{"num_hidden_layers": 12, "hidden_size": 256, "num_attention_heads": 4, "num_key_value_heads": 4, "head_dim": 64, "intermediate_size": 704, "vocab_size": 8192, "hidden_act": "swiglu", "norm": "rmsnorm", "norm_place": "pre", "norm_eps": 1e-05, "positions": "learned", "qk_norm": false, "attn_scale": 0.125, "bias": "none", "tie_word_embeddings": false, "parallel_block": false, "init": "trunc", "init_std_qkv": 0.0262, "init_std_o": 0.0, "init_std_up": 0.0262, "init_std_down": 0.0, "optimizer": "muon", "learning_rate": 0.00917, "lr_mult_down": 2.0, "beta1": 0.95, "lr_head": 0.00958, "max_grad_norm": 2.0, "warmup_steps": 200, "schedule": "wsd", "decay_fraction": 0.716, "decay_shape": "pow", "final_lr_fraction": 0.0, "batch_tokens": 131072, "max_seq_len": 1024, "doc_mask": true, "train_tokens": 461100000, "max_steps": 3518, "dataset": "wikipedia_en"}
MLP neurons of a small language model. Each row is named by its layer, matrix (gate and up: input weights) and neuron, and shows model dimensions 112-239. Each number is 200 + 30 x the weight over its row's rms, rounded and kept within 0 to 999. A neuron's up and down rows have the sign that makes its largest values positive.
Before each neuron's rows, "fires on" lists the tokens most often at its 100 highest values on Wikipedia text that the model never trained on.

fires on: "s", "ology", "y", "ing"
L4.gate607,183,269,208,157,187,214,186,208,208,164,164,171,212,142,182,205,242,150,193,228,220,213,185,163,156,242,226,218,175,137,203,218,167,161,194,224,236,206,185,161,210,185,188,192,208,205,217,129,231,140,205,199,156,171,200,197,212,186,197,232,249,233,176,239,193,212,213,166,196,173,220,179,197,186,231,232,199,158,198,184,241,185,183,231,207,213,213,196,160,190,214,216,179,214,199,223,222,112,198,183,131,140,215,142,204,167,143,216,153,228,174,210,167,197,181,276,180,197,214,184,236,161,183,201,205,199,176,191
L4.up607,213,243,203,157,205,223,205,214,210,183,165,173,224,197,191,198,257,154,204,240,193,251,168,176,183,235,224,232,243,162,174,169,210,191,223,243,202,217,183,133,213,194,183,182,211,203,207,123,222,203,182,180,170,163,227,212,156,187,187,234,205,259,163,189,191,188,247,224,204,216,256,198,174,179,232,236,199,173,202,207,244,178,203,247,214,204,208,207,175,237,247,170,193,211,211,257,169,140,153,237,190,152,213,134,208,243,167,195,165,238,156,259,195,156,176,244,219,223,183,219,219,128,186,251,179,206,153,210

fires on: "-", "si", " (", " way", "–"
L9.gate343,173,182,201,210,185,194,207,184,214,178,258,198,228,184,186,233,161,233,205,186,253,225,198,209,164,183,197,135,189,177,237,175,235,239,205,225,192,218,229,168,262,262,159,159,228,185,184,197,179,212,198,156,210,142,182,151,187,173,154,170,199,197,183,219,211,198,188,240,164,224,169,213,297,183,161,187,234,204,192,209,163,211,251,244,244,218,233,209,233,216,185,196,243,240,209,202,252,184,177,212,183,224,211,176,196,229,205,202,190,228,185,213,199,233,219,184,184,207,188,195,178,178,218,211,192,175,178,177
L9.up343,193,221,232,195,216,167,180,183,221,149,248,161,154,198,202,135,287,166,175,185,245,235,198,210,235,169,208,176,238,229,228,187,177,178,144,188,194,222,212,174,193,221,211,173,220,175,210,236,232,189,257,195,230,214,205,184,152,251,226,187,284,214,216,178,211,208,172,186,199,178,218,162,216,118,218,235,188,170,206,207,206,206,221,186,224,176,209,171,203,183,252,196,208,188,148,205,200,238,232,207,190,182,232,225,207,242,171,172,222,188,180,235,215,156,174,186,234,228,238,163,200,186,178,236,188,184,160,156

fires on: "-", " (", "."
L9.gate503,201,191,218,217,215,223,258,174,228,234,231,244,260,240,207,145,199,208,136,185,226,190,221,221,191,212,179,196,232,237,221,165,227,220,185,203,277,227,175,201,193,289,200,162,258,188,221,182,156,180,226,141,181,218,218,211,215,238,229,188,172,204,167,200,230,168,223,159,231,141,190,211,241,143,208,150,224,212,196,203,163,181,235,233,174,174,226,245,222,174,188,202,190,260,192,153,193,151,215,257,172,190,179,183,151,187,219,200,175,132,218,229,218,219,203,193,188,215,213,199,160,224,259,185,189,164,213,191
L9.up503,171,220,205,212,195,184,224,204,196,190,314,190,183,166,212,203,187,163,192,159,196,246,213,229,160,165,174,181,235,178,223,184,212,196,186,223,179,235,185,231,230,132,214,203,214,184,255,174,219,216,214,191,179,189,237,216,244,192,184,235,220,195,181,188,194,193,231,257,177,264,236,207,172,236,165,246,194,224,168,184,213,173,193,203,230,146,179,199,200,221,216,239,241,171,171,159,248,203,214,170,147,216,197,176,189,183,265,216,233,225,203,196,230,220,209,152,170,254,237,172,167,255,159,235,179,197,176,193

fires on: " (", " name", " as", " sign"
L5.gate134,243,151,212,171,206,219,223,223,238,171,225,188,141,185,210,194,195,267,242,289,205,206,157,205,216,192,180,206,206,191,245,243,179,204,192,214,196,244,161,197,247,171,234,221,225,253,248,234,161,250,213,212,171,212,183,216,196,215,194,206,260,207,255,206,154,157,163,194,231,239,259,191,223,170,225,214,209,213,252,185,198,191,224,253,213,187,205,183,176,209,235,256,248,208,197,204,218,170,280,200,219,191,198,226,206,233,190,191,177,150,212,229,209,222,226,155,208,165,188,205,129,176,207,181,215,208,172,166
L5.up134,224,192,228,225,201,204,163,183,180,210,184,192,202,192,163,201,179,197,153,275,137,253,167,205,260,170,171,137,231,152,240,188,151,230,159,173,218,176,215,236,189,218,234,207,159,192,228,232,184,275,193,236,213,194,167,233,184,244,187,225,238,222,257,237,161,174,201,225,200,223,227,237,169,185,249,196,228,245,176,180,225,203,242,160,198,154,278,147,196,192,240,192,225,176,222,131,225,249,189,232,208,233,212,200,265,208,194,193,176,224,236,179,162,183,193,184,219,170,219,186,257,214,197,191,152,189,182,209

fires on: "'", " on"
L9.gate525,163,190,153,202,201,166,220,164,242,193,222,190,162,204,222,159,219,196,205,230,164,198,218,166,244,169,182,247,186,178,198,147,132,192,152,200,173,194,175,151,241,264,138,171,170,173,166,192,164,257,189,223,143,174,186,168,113,207,153,220,204,166,225,178,250,177,194,197,234,209,192,205,217,217,165,102,192,229,251,198,169,169,176,218,203,234,173,127,163,191,155,186,186,180,229,204,210,225,222,149,192,163,218,190,212,209,194,242,220,230,167,172,197,191,207,212,263,251,205,235,217,148,153,140,210,158,214,189
L9.up525,139,186,276,212,219,172,216,221,206,229,245,147,146,175,213,212,166,182,195,192,211,182,199,182,189,221,165,201,199,182,182,186,172,168,226,199,219,222,162,162,224,238,185,224,216,263,180,199,167,186,190,195,230,214,180,150,167,179,198,188,178,253,201,232,189,217,242,203,168,194,205,234,207,150,207,215,172,199,162,212,163,229,182,176,156,185,199,192,233,221,209,260,180,203,157,168,176,226,234,213,205,175,200,195,236,205,220,194,236,209,183,186,233,308,203,174,182,134,220,154,216,199,196,228,179,199,231,201

fires on: " |", ".", "|", " GA", "s", "  "
L4.gate66,216,166,225,214,180,172,226,186,170,261,158,225,186,208,283,193,162,148,178,182,173,286,189,219,125,210,214,183,253,209,223,172,233,248,178,195,180,205,206,182,190,189,236,263,228,206,235,214,226,175,180,184,270,168,151,208,228,180,226,169,179,205,221,172,186,206,199,205,164,208,181,212,177,191,188,239,202,185,180,199,187,199,179,183,155,211,249,227,222,180,232,152,181,194,191,177,166,193,177,174,206,177,203,272,229,182,210,229,195,187,154,157,204,185,199,222,196,229,180,180,205,234,176,126,201,120,253,174
L4.up66,199,204,202,235,207,168,214,259,187,205,236,198,222,244,186,241,207,175,189,197,178,204,205,210,194,221,243,180,168,234,198,177,215,223,184,200,195,151,191,215,218,230,205,245,180,188,217,203,170,184,212,214,251,192,184,203,228,205,237,194,211,222,262,185,191,177,206,229,212,157,231,192,164,221,193,246,276,224,213,271,201,204,210,180,224,135,167,145,232,179,217,188,192,218,194,225,191,198,222,219,283,176,173,237,175,241,227,205,216,222,197,225,185,227,160,154,151,242,184,139,201,200,195,162,183,121,224,238

fires on: "C", ".", "D", ";", " |"
L7.gate612,255,258,201,201,194,177,211,187,214,231,184,217,158,170,186,190,232,186,177,249,261,241,208,195,211,182,223,215,237,235,248,189,189,197,220,236,230,200,239,201,162,197,148,158,159,182,243,239,174,219,188,138,217,220,191,157,184,164,232,191,206,160,232,145,198,178,187,173,193,208,168,234,197,215,213,221,204,142,242,258,265,228,171,187,173,147,193,202,193,206,239,215,176,193,260,171,209,203,197,204,195,187,221,200,225,184,204,209,195,244,189,202,243,222,177,251,234,269,212,258,156,273,186,213,188,151,147,225
L7.up612,190,168,192,220,213,177,189,263,137,165,234,234,247,254,222,159,171,199,255,220,190,177,183,240,211,213,217,183,172,212,187,210,188,273,192,230,209,183,153,181,118,171,217,267,194,202,225,211,177,242,187,192,218,190,212,223,206,227,177,171,219,228,224,147,207,233,201,152,172,216,221,235,228,209,175,195,219,252,231,218,189,242,171,185,198,227,148,182,208,255,175,182,209,212,136,113,178,200,181,246,257,184,184,171,176,234,230,205,178,241,209,171,216,159,200,225,175,144,243,184,206,221,157,144,208,167,227,202

fires on: " cl", " sp", " L", " k", " ri", " g"
L3.gate696,179,216,216,192,226,193,223,199,178,191,201,192,217,198,179,210,160,190,233,246,240,128,225,192,196,193,194,183,209,183,185,206,202,214,153,166,196,200,194,216,236,220,134,193,199,177,230,170,191,178,183,220,209,250,264,212,155,238,213,135,206,201,188,201,164,197,163,175,209,169,234,241,236,228,229,226,164,214,161,221,195,185,176,179,158,227,200,181,175,169,174,204,197,159,207,188,224,210,142,198,198,197,177,175,182,183,232,254,159,163,217,170,193,200,199,213,179,169,176,238,210,202,186,233,240,165,167,190
L3.up696,246,215,212,147,180,234,166,149,211,150,148,175,220,192,184,149,209,176,277,209,243,212,201,227,200,188,156,256,196,172,206,175,169,259,148,169,232,208,171,222,273,170,180,204,216,190,222,203,205,215,158,176,218,214,248,179,196,246,132,206,156,228,218,251,184,209,172,187,197,204,219,193,206,216,176,201,134,163,181,200,241,263,174,173,176,207,211,215,172,220,190,234,198,224,213,178,242,231,159,228,202,234,188,142,207,212,209,251,168,221,185,188,231,198,191,212,208,183,181,221,196,230,141,164,158,217,212,119

fires on: " in", " is", " on"
L7.gate273,217,191,120,207,214,194,193,203,152,227,213,173,238,138,174,232,208,229,245,205,170,179,186,201,225,222,246,227,170,169,246,192,186,225,186,146,150,191,175,233,193,229,128,197,242,210,204,218,204,164,251,241,176,165,218,234,200,272,190,233,197,190,203,208,234,182,221,154,157,178,190,175,216,163,168,164,229,249,229,179,238,212,188,195,218,186,218,164,236,248,155,210,181,208,194,204,200,178,196,185,213,192,199,167,236,191,236,243,216,230,202,198,212,159,170,148,187,234,213,160,224,196,221,154,175,170,166,210
L7.up273,218,208,203,183,240,236,235,266,223,270,219,208,189,190,168,235,194,216,218,153,186,200,170,229,190,243,137,233,211,193,205,203,203,224,178,153,230,169,179,270,204,172,216,173,206,226,179,243,234,166,235,228,233,258,175,183,180,197,224,197,183,246,162,194,210,208,253,214,137,162,222,201,209,188,202,208,240,201,211,191,152,192,225,227,185,231,229,247,194,225,242,182,221,288,189,183,222,165,248,229,252,162,179,223,223,214,163,205,182,229,220,153,164,200,191,156,194,208,227,241,232,292,240,199,153,194,215,217

fires on: "ance", "ing", "s", "d", "ation", "ed"
L5.gate688,135,218,183,198,197,230,205,212,251,163,171,174,268,197,218,206,258,224,200,173,160,222,160,191,176,214,248,225,228,204,154,217,201,183,194,206,186,199,183,147,197,167,222,201,185,180,248,192,212,234,168,209,182,180,265,212,208,178,202,195,259,203,205,277,214,189,198,199,220,162,227,201,197,204,182,259,201,197,175,202,201,208,135,212,158,209,261,183,137,243,190,196,195,219,185,215,165,197,223,197,194,197,183,217,216,224,197,192,201,240,178,226,219,196,196,212,170,198,211,190,214,183,222,190,250,235,182,165
L5.up688,200,215,202,188,209,190,245,191,221,175,170,282,269,238,217,227,246,165,227,223,180,152,188,208,243,175,162,219,212,174,241,242,187,251,168,222,189,152,173,148,180,137,171,205,175,252,201,222,202,171,172,192,239,248,220,236,151,208,211,259,188,191,221,194,212,210,231,177,178,197,250,215,225,214,183,175,172,150,213,195,185,163,220,184,171,192,237,177,176,239,172,245,152,225,237,224,238,180,229,256,218,237,193,188,188,233,214,228,169,237,270,219,222,205,191,229,194,235,175,196,187,156,209,186,185,189,178,203

fires on: " (", " and", "raph", "-"
L9.gate595,210,187,258,215,170,199,210,196,233,208,234,179,201,173,207,226,177,179,170,223,196,260,146,192,154,224,176,209,233,230,219,162,149,213,121,215,217,190,154,228,225,216,233,192,218,170,210,199,206,216,175,230,264,172,202,219,186,207,217,208,218,194,157,237,223,198,192,198,254,177,131,212,262,238,234,209,242,177,192,174,244,200,176,187,200,238,221,206,171,264,182,239,216,217,250,167,199,210,180,202,238,227,204,151,190,251,246,219,174,208,223,189,172,165,262,196,210,147,247,168,201,210,171,184,214,194,181,156
L9.up595,144,215,221,206,236,210,173,202,194,215,199,214,209,156,241,239,149,209,196,244,212,200,248,178,177,211,235,211,132,179,193,152,186,222,183,224,214,186,228,167,215,134,202,173,245,220,242,214,169,165,200,216,160,195,200,244,231,152,218,187,218,213,219,231,254,146,212,184,236,190,179,237,169,219,192,214,242,206,201,225,286,139,195,200,134,156,205,184,180,148,185,247,204,151,214,182,239,214,217,218,164,227,196,233,134,268,204,263,193,210,241,161,167,198,196,167,199,202,270,151,215,217,218,212,204,167,180,188

fires on: " with", " called", " as", " named", " name"
L4.gate206,236,195,175,218,214,203,267,212,191,222,206,208,226,268,182,225,156,213,194,216,170,223,218,216,254,180,244,215,212,224,173,203,204,202,240,238,133,183,201,147,246,213,256,169,255,216,219,178,221,232,199,223,196,252,188,180,129,244,153,212,234,177,202,247,153,230,163,224,208,197,182,243,206,177,203,227,186,244,214,172,170,256,216,206,214,170,183,219,252,218,244,231,174,220,184,140,188,227,249,264,225,188,201,238,229,230,184,224,202,165,228,208,198,134,149,204,205,194,227,226,269,248,225,127,206,190,235,229
L4.up206,264,150,235,213,165,223,234,158,156,198,199,185,212,251,183,214,175,229,173,234,197,208,172,207,247,126,231,204,178,231,184,233,177,221,225,196,172,218,224,135,180,203,253,192,188,203,273,246,155,184,188,163,203,264,218,170,151,234,168,162,211,232,207,224,201,197,223,223,184,174,236,245,142,252,209,209,194,201,220,196,161,226,197,187,190,197,193,207,257,183,258,244,165,153,158,168,157,195,216,240,245,205,184,238,280,174,209,230,154,191,190,178,201,182,187,162,169,205,198,236,256,216,202,210,243,201,180,165